config.yaml
n_kv_head: 1
rope_base: 10000.0
attn_scale: 0.177
bias: "all"
batch_tokens: 16384
train_tokens: 169900000
MLP neurons of a small language model. Each row is named by its layer, matrix (gate and up: input weights) and neuron, and shows model dimensions 0-159. Each number is 128 + 32 x the weight over its row's rms, rounded and kept within 0 to 255. Numbers have three digits each. A neuron's up and down rows have the sign that makes its largest values positive.
After each neuron's rows, "fires after" lists the tokens most often just before its 100 highest values on Wikipedia text that the model never trained on; "fires on" lists the tokens most often at its 100 highest values on Wikipedia text that the model never trained on.

L5.gate154:109146166118124105176169187129171148085166109181133101148113142115081129143096117111169166131203107163089155167133086105194121152200083137164129121095156186138117143155119157086124158119113127156167105065133053113124079101145102132090141094078096130103122111122113204144111183143107129121145154143107094080127084116116081093101096119155081098120170165107141134168189112090113165148159145110120118131186134067199126105082133091160151113102105122051175120128116130194104124106139125
L5.up154:113118145053114132166108152126133126137157106116182154131127088150127082120135150148167109155085095178092066149176118181165116131117107174160091107135126168136150110124103063110136130107143124107103058109105117137110094102156115098082145095125076175123170129213135169102140166125158121123213159156140105127146106093144133092100193102185080152106142160143148146040170125186152098157161115109064127153163068178104079134098132133094137108138107147107192131116177100119118105065096107
fires after: " on", " Ma", "F", " J", " in", "."
fires on: " the", " |", "j", " from", "im", "ter"

L8.gate355:070085140136167129131136112127115199088187135109141076111138136124160095097083159100088145119114093108147125152150113117210070165121159076184195136107148105110099112142090175159143139114130108140140147072152119140134181131053111102138169092150149208106077118103104107152075173105112156101099100131171139124097096089085092166128134147115120112191141153096109125085118124164109160057140114114138113089193184109103100165093141087110136127166071119119130133160069143187127110075135147
L8.up355:147116139116064115071190113145155123106180148143125072116133096087081128159205178151114125136130124128149132080159065127159150122101046159119165136104163130149163096115141098144124115087114085134098152177124151150055133155114090115156116081119075100139108056100159133172111156130138154112136095204138127124114115099106144110107157113126097131078152113124057084092115092176076124100162105129208154122082114126116103140098194072139144178129169126104151181132138152146119077158102187
fires after: "vi", "th", "er", "l", "n", " trans"
fires on: "r", "d", "ar", "l", "v", "in"

L3.gate622:151129122231096138134136056153111199166127105121157135155147175117142103090106140073093120097089099127135097102102101117135118105185144118103108097141117120117109084194134112132172096115095173110158192103160140164157140094118131150138094118146074168183026125077153145199120107099139088172128121178126131112112069173127093153094153135100167100156079140121144118169121123180173173122145142103098166144130134149099170168085181119172170126124104170125135161124161173145078152088131119
L3.up622:145126095188158114102096117085167111089152164113133097092133100130130153140205159095143067128068109146129070095104114075076108122098126097096103088101171118151104125117121127100058105135140162125078147151138060107103114096204106104187130190137108131129083127113078158134081126188101181121150120121095150102114120101150088084134123147172125121096084140096165077074155086161102166101122087141157142140138150156130102114142170201143107147143197075143133098071166106149156141081118166
fires after: " co", " re", " trans", " He", "vi", " to"
fires on: "l"

L8.gate237:111128125071123102152136133196130232134126128155155070128135157185099107167144150089097144134060127113078153094140129108167102133137143138098149069176088094152102190132102088081125128132087160084113105116116146113094105126117107099145165170070153110104129083156077153099131119141134121172114125177109103101107186138079157071124121094140112093098128121101149208156136126104197167133123177124080194138176148168133106138087152100106139104143180100133111187099165148142071114185114115
L8.up237:120148175133124176118127103109062123103132122149131115141081091123104106188118177144150161184100223192161128122159074143102045161107186149098108168137103128155161124089157116104105110124108090141085163153205098085077167167082191174139099110112105106047143101083142099093103123147168159149166128115141164138112145117136143084142137125135110116124132142100199127202171108083155133119036127162085123129117120135151120147158140149082118134152141122128112110118114144160096173084126123
fires after: " ", " Africa", "ine"
fires on: "n", "k", "e", "se", "z"

L5.gate78:102156142110177134144153163067181140118116107146091119102085127131113093120156085154066130099138104123113080157056095082096135133145133123208140090108126156093066123168135085090125107116148128082161101053139090142146155165051143103068067098151075136185160108120161170134110138121138134095143118158155057102123139142075118132094129144117187109090157171125134144092100067166161132105140190134114114099100152176072167092103134084149116130168138112140136085116098137146100093113091186
L5.up78:148108168132156099120191081122134134115113133121125136141103096128155161073086176099101129092135163081161120118111109135061077102125095084127158124174121136109106066112115105115146139129103146125168110110159171141127176126159121075126162105154176130122106065122172138132120083148128087181128139095204117107102199074178083099118156114168137128146144106157088121030142076094117094105188145077130114108148160106070077123162113121100130170145081177146127155130145097127028118152152078
fires after: "l", "tin", " E", " G", " Col", "le"
fires on: "la", "um", "li", "lo", "gra"

L9.gate201:044126100138142184104137134082131148096107145140107116170166146113198145127076145113164146099084098162126110166094117127198127153143161095130113106128103134150082104153134153094093081109157141195146138131158133141124089115103073203128108132129118101128119087079122164123065206123091111169069098133117127150143103149159115104151137127130046118147131178185092181168102041178114153131097081141137145082078094131183135099120105170170146105148128102125105185133099191133150125143150130
L9.up201:098150150153150124119095092066097110140093109186139089181091160157151102147115166137121134091103126224156092076147090132159127136117146139117142088159105135131154118092173168099150136134168145195089124091118133169115119095075115062157098113077118101130127100148143164175070140104128155152123136167147131128156096123124138145159172143091138117113086200177086097147154079050088132140155108073083098076142132158201088099172118123191081070114102142127111162176099119109159115099115154
fires after: "\n", " \"", " (", "===", "==", "-"
fires on: "S", "s"

L6.gate1:077109179147105133157194087168106084146106126140138166095121125138161076169114127066077080086093177159169070127053115134094155162131135129143070140108115147097045151132124108098151123045163096113130144111120102133134079099158176156095090093086074106113122095181138190123139175120123151114072121150126140060102098105137128089192090124152144155169107147117117144128097096137145123154140139143142177125122110079136149136135068109127109154089144092128089141189137109100209154162134139
L6.up1:104111156128097086127133135160185130153114123112151085150144132161143125189126147103084146115153162163163124191136186105120101192125157087127146121149106141134148113190066111175167083114073140128084156097091129118094110092119154116111159083062164133161151146163139080117119182074152120158119156187081111085145122143125132103067196128162075181137133106131138205107092075117200121163118117090117098118154112133100117154100153100141178184122097139158139076127183064126093142166089147
fires after: " =", " the", " D", " The"
fires on: "se", "\n", "F", "am", "im"

L6.gate494:120143109149140122136171169158099101132112148109153085151136179083116125087081085154109169127158109204184132113115167101158116101084119097173136121125093167085123102108103089130128097152145130096073136098039144106122134119140125076092120127131062154095109110093185115140116145081130062121128134078121149109108068120129128125180133169153116072122121086141086123140207100078116167127124139074200115123134138157122173143044177150107109107123134160083136132179189107170083128134068169
L6.up494:044090109128150179105190154118162134087189144090126158206083130125071084154115172099149071170158108137148176168085174120140089060126117152155109118135139133136159153092128140109051088129111124097132096076110165140135094117181134120090148141119166146147141145109113144137126130168119142104091147043173133146151133157088146088147188132092147171144166177159145129081132168147101100083138153112135114173129131197097107066135140061101102125157108147151117116140092114111072132176131101
fires after: "\n", " vi", "us", " on"
fires on: "\n", ":", " on", "a", "ing", " the"

L5.gate572:130143160122129152168137151133115112110132096148105094106090132131076124107158115114121099149140137168171177181151131125110105118131124118130092123109103132090127115186122175188108141157126154026077079089144150156105134190143119225125104111056071174194116100145159180132055115083078088132133123118140103121121154162138098156142058115118122131137169172172163192135125129142146106137109117118078212118183179135142110117118126149086087147133108105080169114126151105110095205140108140
L5.up572:113102101102154162190100122077111082130134153131183114138113145144126155173162209143184177101139122081127147134141095130139175100129134207115101110087162133142175143152106162091123137166158171112128075129085149142074112128107163134159119144086117163185097162110121130101171162107127109183194118175108118145145119132117135130121117134187106200163147142160136089198136142071126134098120129172151086118182114147201058167067084175140113132123098134092101140134168090109137134092104061
fires after: "\n", " Pla", " Wa", " Da", "mar", "ct"
fires on: "n", "\n", "ter", "vi", "y"

L3.gate8:062128116102169127097130084115117141090123127130095109135142119133189187149119131074151118134156052092117129135105121166142109141118100092209120100145112068102124116128124109152072077120141151134128105101147088156185110136139143136130138125130123137201126129118154165172079178137097171124010109147125107154160088166159109149138161143168115107114099183114144080174112113127136129126085198153180146111067089152139102141095009079102101136118098149104083132144072145146147132108136103
L3.up8:180114105115158108114157115065086115136089163112164122147116101207194172166177150174199129173165102161094195111134134150094134103145095129116112152168063096137121087145125174139100111114077143139095084173154153137122113129154122150127181144173189097135138135152121177112106136113150166101124149132118079097149144134106161178137147066095174171147082167143135159183175149185125112097078086098135116113119087070140136127111149102129158067117088132129057176129137136094097141102084168
fires after: ".", ",", " Na", "==", " where"
fires on: " she", " ", " She", "ro", "z"

L6.gate260:102097152112135105121182174185096115166126152185117121137111148111106116152087142155147177087090130099133157160113178106134114141082100127084132081129178123118125110103112042108136081116160129137130132066125114133124153162105146096123151113087121112169079143120158122141131133161037110133103109154095122144195177162080111145096166137106128104184210178052136160176092088144170099144157128117135112117125114144125137172108129161109122164187108136127087106129195086115107122138025059
L6.up260:140167152158131073078134130083079122120113138131114129145118115112134137169069136125169190151084162195150118124096169114117040158091142147135155115099137072123149130046110122090139169192140137134085119085108083131112138151088122140118155078129159085135174189083139087191103140196141167146158164133152135118118165153091158087150130152168125171169165064122091123078143096088136121137145126097115127119107116134121185182076153139138154120104098126100057106143089116060086160173112147
fires after: " ", "ine", "e", "re", "ber"
fires on: "se", "al", "an", "ball", "ed", " of"

L8.gate448:103137074140181119172173152154147137174145128118107153095097154122161156138167088105147126131122154078058182119141155159163160164131104116140170138074129091176107150097131131124148140080150106168192133089165060077144088203103124147109136084159117154090126151140098127105141105146155104079128105088042157114058120135080085122137158120112117081147135144073084116120134103082136171131121117133118150148177169086178139102114123103203141116190090148073063135119115140111147060116107157
L8.up448:112083151110181130137176149093145165097170145158157084110118147138183115116181195083102116148174139126106128191121119098119101190120137130119153080087124158207104141116137151171106132114114139191092101103176114095172180194117156097133114093131141130101157110108049148178115093083110148041084125138093113089074119187143114110125180180122157131139104096154111118142092163170120095157158159158139134092153128077148093094156138154136086123104123106092074180153162169123154094109094143
fires after: " ", " c", "n", " S"
fires on: "ar", "mar", "or", " Mar", "ter"

L6.gate95:097118105169108129145107136120137147161137119128142138201107136122151191152168128184104126110112174114098116105130102088085111106082124119180160119140113136101123134099156108116094159116112103163103128115152093119078113148079067099067184069078062125162147103101197123138146102178136114130135105174113139098080151145127158091154105109139140126140113160160117204138165092116144146194156049075104127192123147222150157113057087095171126147131110092070085107150088140145140144098072124
L6.up95:125122110133122100098124124151152138104189106113147141174173137165144184140109112120120148106107140131146097123156148104086164161151131100189146107167111128091204129112112133162193178086106192113096117144173136141096098153113080097141133095185126097156094085158144108109127163108151147177075138125094152102103083107148110162063153083088131213147079049182058168116114087118119142150111119162151103165105079080123185152095079095145182119073132152164093106116158152142172093137140100
fires after: " was", " is", " de", " of"
fires on: " the", "s", "se", "ir", " his", "em"

L6.gate365:062122139099135104147134065158186162119132134149153092134160139119147197135137159122094072109142129094137090102095101148149069195119132154140075104130097145172108124095139171067141112125164088144172144072123130110092098108105141183114067111104099108128129100155075162146135169101144100150050124202142078099158101111066108175144162101128104114109143149162083110076174111095118154131150080095139131110200136173175129125122139109154095134092130093123064128206103164152187142105119134
L6.up365:135157122118117153119154177103142103135118163133106058109099126103102095154099171135096178113159112189141138160144103098169035167082126148109130149091108179155117114179186186029188160131113139171118148065141142140133162148134138081142119068156139149049133144125102161076135184118101170114137138116133088113090151085125176046157112145188076162086141099098151074172108147104154143102137150122103162108152145113132084105132143080127160093115139148113155107120172093108144128117143094
fires after: "-", "'", "==", " \""
fires on: "M", "D", "R", "s", "W"

L6.gate150:175085212087116124085170087161130131131121155139107102192130103120158194158071139135086100085082176106151164138108130079165120134114064079077116074132138118082161072149101092120148085091138139136107151132098123103126133044116113154111094092089063149131168118056128131081158129148159119132080094150126156111111136098114118168100141128174066110112119080148104135128167169106128124136130082146133138130095072159121163133113143115153051098164104136106128098102090183169151119185106085
L6.up150:138169139113105097143130160220159162169128140160137174148114143111065147100089170095102093107115151155134127105162181145106141092132136158098055153112227156148131149179108171112156108192142104141162131080133183113135165110056150125156146162106166114173114162150089093115097090144125151174119149148143116129110132081160089101149154123078124147162177129187189110176158118146122155199080109134120078125118157199101103145088115112189139175134115106067131103096145131103126155127113119
fires after: "al", "re", " G", " U", "b", "ta"
fires on: "th", "K", "il", "land", "y", "our"

L6.gate482:126069142142048115112103121096165125148060073109125163135112124146152157045128108054104092106202171167139120115131184155116077152094043125135120141103134103102108167102087074162114147160144105141151133082227112109172138145106138120152120118125153137148126115094163183145111112179099142101157090120117096152154098156087152131063146168105138169166139145155086070085138146121147085113135112114151119155157108106110102141115087170181100148150170132096125083098150156166119128084132066
L6.up482:066141141122154164135167140139104093172127143153165192106164147143199083151132164180169180090124153141098056147153108087137093107162117134115108162141066048158191144077092115109168096112132151092126175113123105146097131097098115111152124113087154182127142176118120076137074065167127125137141138128143108147139090151109092162146160184107134168137103135174139142061144107177148142115059123141147190103132161102147134161113181100142160124121122100107119195104154115169092081139129058
fires after: " ", " Go", "fe"
fires on: "s", "al", "d"

L3.gate489:136181091096189080152153072145151202081134115166130105110173124100099122076097090110116117133152181139149109187110117128089127125096093074163181104096172137079097134153159132132131154164166115134142133069139150140144174086077139067114123090197131203176144117173146155136172126166162120133132138149090142162107096146117201141150165087085122171128164102117148098106101076103154122167126099123098151084182199167129107102120099115103081109120105093175105133093119110165181124139142167
L3.up489:099123173113146142165151086120132067115154127149139180105141075102173073107052107106112120074156196135144146154107091099130162161084124137127181139168138120118111056138103127117127155183176113053107131106112109150150157137113099109115125092115081119144170079154123092144148103222099162115137122178171103127157195159150086133106207130113154147162142177157118134069156132149156086145120092185147100114136122128105102104124128145135168192141193157144080147170101141079122100095172118
fires after: " to", "tin", " se", "a", " E"
fires on: "ur", "im", "um", "li", "ni", "gue"

L6.gate232:127147119143163071138103112131163163147156082102164163188163124124117129112077115117095133113165107163124149097122140112149150092149147135169109100052140107104136154143132082129145104118177144139150098072147085117089142114111105138128129138069098177192094128103149100163047174136152123168196097145076101088101104129075092119115120075112100105174132191204148117043133104183166120174158129110118110144128158143124187125102113098073155135131099052085066155133142147104098136079152115
L6.up232:152071072155145089092127175161142163079104112186098075174069187181075091164175150158148137124094067077126087158100097116153127151135183153126140120094164134091125166120103149112060099105093100124165147116175158120143142088131172107113135126171102082122066106158119081134136161137164106185104120156104119190146081125159131161115133109164109100162109142140138152156128094155085116179166111110142177142132115166137074141105126170078108180162163149165073123110100167115132108110165184
fires after: " V", " Pri", "vi", "ri", " Ni", " Vi"
fires on: "n", "an", "in", "on", "ger", "r"

L3.gate554:115104166141119094129145104164122107067141124114094138086113072107180111124125134102142164134154134070136162109090181225129137124139104089127189138110152092149099111140140146110118179148116097089139181115172122140097121140153102140120134161129135110118044080134096185118108182112108150161080136201096189069100149120131081112125169182093136085158159094152158080047121137160106125216130183102143132101146173118198171142096134114146119140076146119097072166114117103126119113123116148
L3.up554:097134130098152146123106137136163171099132094134061128115124139161063106157117090146216156066092164112145139165120126180131092135065111108089138107131141108137119121161088133126166089120067074123124106101108096151136121109084163112145185132156160145133050108078127122095129198067115151160110157158103156081209109078133094163111106149087132158110134125103099071149066132133139132146139132156111103093119118157137161140128152099081181107126198104181168076077078138112156119063152102
fires after: "min", " part", "ri", "am", "il", "vi"
fires on: "ic", "ist", " to", "ce", "en"

L6.gate4:115057069116141133137154162104161170106121133136113172136159092162096147103096129124157118132095144106077143164117053086099109157142142115160110127085123121051130118101124137143170127121117138093162045078091138161134177135183096094092108125160140139158097124119145112215107079082168138138086124127091120123132096133173142145094174101143122109163185153131067091114122080127130170153069086134177129178075146093150133098083119150114077043172152181103121093124083117152104104174137152
L6.up4:037115192078058096070141156110177140150140093161129154091135124136130173124158150118061125174137216165091100057150098152131053155072115087170176090143112096166108152152114078131140156111133108138136151147106110130105177099104095160132144151113071102081108066130118132101153143115153164149198114174126159139106170091141176098131105114132124144076143112151136143142101116111117102169139099068133120135173111179061099107102112087098110102149141183116132155130144152136099107114107159
fires after: "z", " A", "l", " Sa", "i", " Da"
fires on: "er", "z", "s", "ur", "le", "udi"

L3.gate202:124142105093106073091128111192118103118152147105142116084160100021204167143167112108112171133094147173148176128073150166140112110166113142095125076088103070165094146180127105135177119115137147134125125163151086154114075123128132144127153130100093147127157117068111083097108136127149137147167150076101178147150124133135178115139175205096125154092160145128158135104204100085097180159088143165117139171137100131094135159086183184125145090176120070117180141163096112140116099162121158
L3.up202:071056147151129113140195133182121144083124136121065142110185119129134122147126096059090083106168104132169169103145159119147073154117104125159116139159094147096139119146112111127078126077150080132068148141155160146146128111139128115132122184135135073125132116135152115190104095130103176138168160137181145155178149152127178148173148172059141072158116186156126170073106153175165109128122217112142088133145089162179160144116154115099112132155105110058099153108110174161173119147180097
fires after: "t", " po", "ron", "gi", "ru", "ra"
fires on: "ment", "t", "m", " form", "port"

L8.gate418:142107115143181099132167090122146184190111100126095122166114185150182105123169164140124198139191125119085108066123136126148129137117116120132135166125154093115136101116166100102056054083108123164148158120121148204134133143123110114070120132122089124123170130094099115148170153144132141103086125102152113200122103079131143096149150160146124181149180089081128122200158099191142127165106104093149136148119119066155075080153090159168153166119132101141080174158151119110154063205112135
L8.up418:157107191121115123165150179149090137124107130096107154129125108123129145152094150082122097108124119176153123104132104108126102079097120133089046135141142135175127150136118138140090103113138111149163088152135107190148084112134100193157118147112107120081163211042169150083127095164141141130104124123136127161167115111147076151161131126102108217120167089114110130192156060144067183149090178127126114073145069133161126089082117142137136130207162099088090106068135161142167099172171136
fires after: " in", ".", "d", " (", "[", "-"
fires on: "st", "c", "m", " |", "s"

L6.gate176:146144156138224137169155123065097108144094087186122089136155164115167146076103138121144115136130114120122200159136171160116133100136104136103125117071133076105134148184103106152152081106095087168122086136158174089069115199121110106118125082147123062154117129108112132160065137161161118134178083140136191083168131151141087140135138206119080158165126108153143138163162156088136093081173113118121105077158129097137159148119165108133104097174068156091116174117139153150073128123082082
L6.up176:125139106134132153133164126108185106147148120111146204094149165092177162173114106150139146139177111153133149085172119136151140151126130078152148093126135049139130140124116106126090086068172129135079142108118146134122138149138099151156160195157180157194167128102161139084111122144115095095116160058203102123151107145179107124071127146134100178159101196055087135106156163087126149091161162132101106110128119101101117163097118132201143091126088180143142151166185066100161181098082100
fires after: " Ba", " G", " Pla", "ba", " ", "min"
fires on: "all", "tt", "s", "tin", "ist", " d"

L5.gate40:136131043152187089116106138151110172117150115151127128173132110088135177092089057143121117083119090147159113156114110124125130090097124071169123140089157136075128142162114166071080103131113131096110138124128087184100170144160139153110121135082133128148128064125195141128151135115148098108104151134151105101124103155146090138103151108156168090175159150157118082101160130095065184164072122081187166206204150122141132116071119123143071132130099193089163138187120119157075166097147115
L5.up40:088121135090141142140144083141132170133135150167112140103099125109089125126086155131084181129113158152147087122143093090129077099113090125187129151187059172149094179076070143129099157122098108055140099112149146132105085139144175099142082170082121161128128120147064124205151136163130155098156119174143067150150116117093201077095101130105173145160107124171115185112089138118172129165134123096132086141118132236153116142110152146121164207132144110119134132174168166080139129156094129
fires after: " on", " at", "s"
fires on: " the", " on"

L5.gate317:171106159176080131077129143089156120094106134160141089141116117138163148135128114082178077143158172100142120099119118130143167163145154092150109147137167052152118146106153115096117127068166092142104047097123141116224106178158102156033112156146147163141141167066104121110115124190144134107084127123107111074094124139078169171165150147179096150184119116096141059163139136155129105149151162122091170176178119142162162135144088138097108090115173093113073147098116118123167136178102118
L5.up317:129102099116122098099168108107087107141089086138166056126182189132121055158118172136119107120146145152090112206091152136109102150080192130129101161140153121121114149111171134182103106082122091127120111139144107080153094152156183123112145092148163138129214165121127142161147165112123128107152103132111146154103140163112168140060126106144146122131146070096061073122113149145067127103090124108112179083171136089134112149169137199135045119079158179143116163166131123157160079147062139
fires after: "s", " ", "act", "\n", " S"
fires on: "or", "iv", "mar", "=", "ir"

L8.gate390:133159139146125084143187122108117117072114175162107087106128214122119133090108177198097158061105132174149163145121173163103161131120079100179126150087083101195149135172155134074108146103153094105112127127149106163155153173171177102106143098129121107161162063134108072171151185074124088174067118117107184101098147132156162169153168130109086117103133079132159119110110116116121152107147113146114175114044157112123108170110109124114126098118160106149159123103144071138165113143072180
L8.up390:117088131147108088159135124115188095158138097120184159172125163146146139137124132164072153132209203111164090133108123192133118112104142101182161114127161136169129100118141106120141131126169122107174141135111169145124074124111152147176063165109104150132130084158115145180112179135197197141107160049108148095125092136143152131197070150073117085148178170092132135186116178098050127112158097107154143135071129132159122164154154093128129107128134147137195191146107095112118160146129125
fires after: "s", " =", "History", "ography", " career", "ing"
fires on: "==", " ==", "===", "\n"

L3.gate595:106105169136136153130143143166186109068119155128062125159151124115086134175096152061037131119141143119165137096130131113111147149072118079103087132112168151099135112123160137125117089141146102071087109139132096213163133133166119132131049110122133159153115109190124151097088107177098144112026110141150192149136118134166076126098131131141155130130156163172151115124079077177156162199126113116144118131103125128139138091073162156132153133145100079098101090168153160150147136200122195
L3.up595:169075173179122145150095104157104086125116161164138124134128189117115121135126154088106113178144165191110142092130112135134141177164096127141147140101121132130098101107130030164126129128136151160102140157116146147068190184162182163144036085156114163115111117180117136136145115148104153141163145143144107145093144154131129100126126074080074087117155167195213161136109109113135127115059083088124145134149118133104147154078140160152176163166156058121082111085169135089094118193153144
fires after: " =", "vi", " vi", " fa", " a"
fires on: "\n", "rm", "s", "am", "d"

L3.gate273:107162074152152069099150079110100124137126148139108147159187137117156135122088116159109193092133153163161118140108118146103121151149109109124124117133134090086103166172139128129117185126176134127126119083159066113180099091081083115111061096160042153158083170109159137097074119138097116148125117154078164134059160171098118152138155180104103100185107117110162083179116128091149156130111170143156133106101127164141170140087072175115088044119092142125076160172183135162136101182114161
L3.up273:135129079143134094124110099123068079162107145130116142091109097128123120120138151152110174066085152147075040138138165125092108152172134125097122080088117185107154151105155079088005158147181090169101161125102159129086133142081127128087084144161096121079141138112104104146146032122084161110106143102082137179152147131123144163153152118125147097143078135143145167170122086077139167084126172106130143133117065169114132132140092131188128087081145096146119153181114146083112156133110142
fires after: "\n", ".", " U", "==", "===", " ("
fires on: "S", " U", "U", "A"

L5.gate471:096109116117082102112112104118154191149157191153127111123088140110178119084132078152144152130165157153133141107084069155108072133148106100141134125098153140110116094111079106133130100171169106154124121128209116108143121142142141140068099148154081120160130092093119132140111154143154125187109082164136179106135082158137121133068080130067046170122124190128097148129086113070135154130102128138114168103196111122151083074152047165164115062126058130161104143197105160108094105148100164
L5.up471:139099122191060191152142101189151115136119111140100098172103197134135125163124177090084109125157098139135135096090152119126077170092112130107140083089150149147167138093150080121115114099136100164180158148148171106172136108050145064104101103173090160139127088159164184107159116111163118107131111168152126091134114076064093175169142121134114140133126082109073096215109147120179163117120154117130096101082131114130169087173099114145125136107164131106159188134110153125184159155054112
fires after: "-", "'", " the", " \""
fires on: "s", " mi", "E", "C", "S", "A"

L8.gate287:103104073161125140163121218125144101128135128089164098155122155146178114112127135131138176090084106150144177119074086138112068142114124130093121166108165112118102116106145131137124152140221123113199151117115118118156129116078138115170072122104153154047091126039128133132128109175148084098100101134118177141141100144131137158131125176136149156102158154152099058189147086143099136137116170134206152157228132139160106079099090161140090153149159161103100102168128143105135102127067102
L8.up287:028174098169163160103124079119118106116131078176095170129099113105182118183128177138152135128083072193131084090182126175137169172090157120142117084152093090107149131100106139113111131093146086139176184146139131174108093158087084124109121121170077156136111126119098197142097122168140121142166104162144083142160090130105142063135143127117100106148110103200043146115157124107134126170155107091169123088132113089104138169180111107111089123161094134160107155099093175094081104127130131
fires after: " "
fires on: "s"

L3.gate68:194149087095111115136169164121051120080128110118149103168122085113161129131123127101111150097095147157121179144071130087113125072156103165168099188132166126145128157118097170126174141051183121112167146109169116140119123154084155158153111105181134099156084115097064165156164112099113115115098120141168138109118108104065129104142100144169125113139157093157131121094152128129106109098137161182106168107220104112090140155045139130154035127074087187077153154119115186113131137124154127
L3.up68:165147110093180129118142169130111146212136121120123110142132086079097116120145106134113121070101113154125109180174124123117137128118127066186101118153144159152127186142177111159102092101102186158105124112114074077132157148178135101108112133130192154140169089115160128123172060153176145070122099062162150087087086105119147172149099118161126108152122112128179089096139181143123094117068139086181074142215182142094123122092119127130174164148086043125112092094113150161122149111136134
fires after: " S", " in", "x", " on", " "
fires on: " a", "w", "ing", "ic", "en", "ong"

L5.gate526:140176142156118060179122164065088226137165125125140071182126130102098127073130090112167119106166118137125130142108097128167120117166117127099112121135178117135078114127130141160135073132085070105163145157184082108135094145084122175121088083122102116106103094118143109188160191193133119128155093171168114072136126177109161147125140107120140153157142117121129135119160095131099171083113128165173147092148147173097123165050144161123145088159090118141158100187123206177108103161162165
L5.up526:107138159133171103139086099118110137142123100098202086099157146100139189103072178086184095141117053155106134142135104140151126099111148043146168121132072141105104152079140050192175128178099080152104138193157096065140144126142149087103133151149160138124156176172131092151175113152165109116099130088093089117106141167108159157123109071142138153152121153099136095090180093118125082092112092143193078084169121137114123161133090108095119126117141091144101103167105139156135067086131136
fires after: "s", " ", "-", " co", " S", "th"
fires on: "in", "en", "it", "re", "w", "ol"

L6.gate94:080115173078111146128119155138128123169088158129155117105181133036157165133131135135145100103167144098068093142146101118126122102127120094109163082095120132141106130157158070085162152159140104105071180076149112131120171104117130136070085163124100148163127117138073135111141092132124133095120075117110152096141146116128124133161193159153090186152174130085131120105145170205085147121157072169194117107113123146152152090130129172107105167147153146135041115113077139203185131175063095
L6.up94:098102099139166121134108210130163130109137198139092128108115098169127086177099141142126103143147145149074106088123132191148130203110096119108120121122085138116168090153077116164110140119109078049094075094147159087138142071104133171075122063175114179111167110177133125225132086114070100113154128138163129173153161132189152117153150142070152155141140136120135153161157118129099159151169114143089179109157126114111091112101132113143120077213130160131134119114120126146114133138130209
fires after: "te", " E", "e", " north", "s", " West"
fires on: "ur", "er", "ign", "le", "e"

L6.gate216:115166132169077157104141166133174176154091079131123114111162145149152155143065097145170143119120209098093093155081099140132134122121104113100212061098104089139120129137160114111097123116125147153147118133102160109117144124130056142125159165138080118100136142119133114119119101171129125147162143142132150110161178092128139164135171144110071115211180115119167115115107150137054156173098158169195103113135085142122151132179132170098088094154130140087021090069099078177158109112084130
L6.up216:098192190113142166056133108096171106146092148163145104157122128110114139138102095125140155142124138121173200211114113086127123161111132156098167162146118180179136043133134080052126188074134167081144174109190136153093118136166137113150159162125086129129132105133187148085132144102120130073132129181156109105106165191107113120136170140095122126096152104125091108121135139087168152195159082069156135184065119133130166159126150137138162084090134170105115110103137143095165144133120089
fires after: " E", "e", " ", " T", "te"
fires on: "lect", "our", "ch", "le", "par", "ent"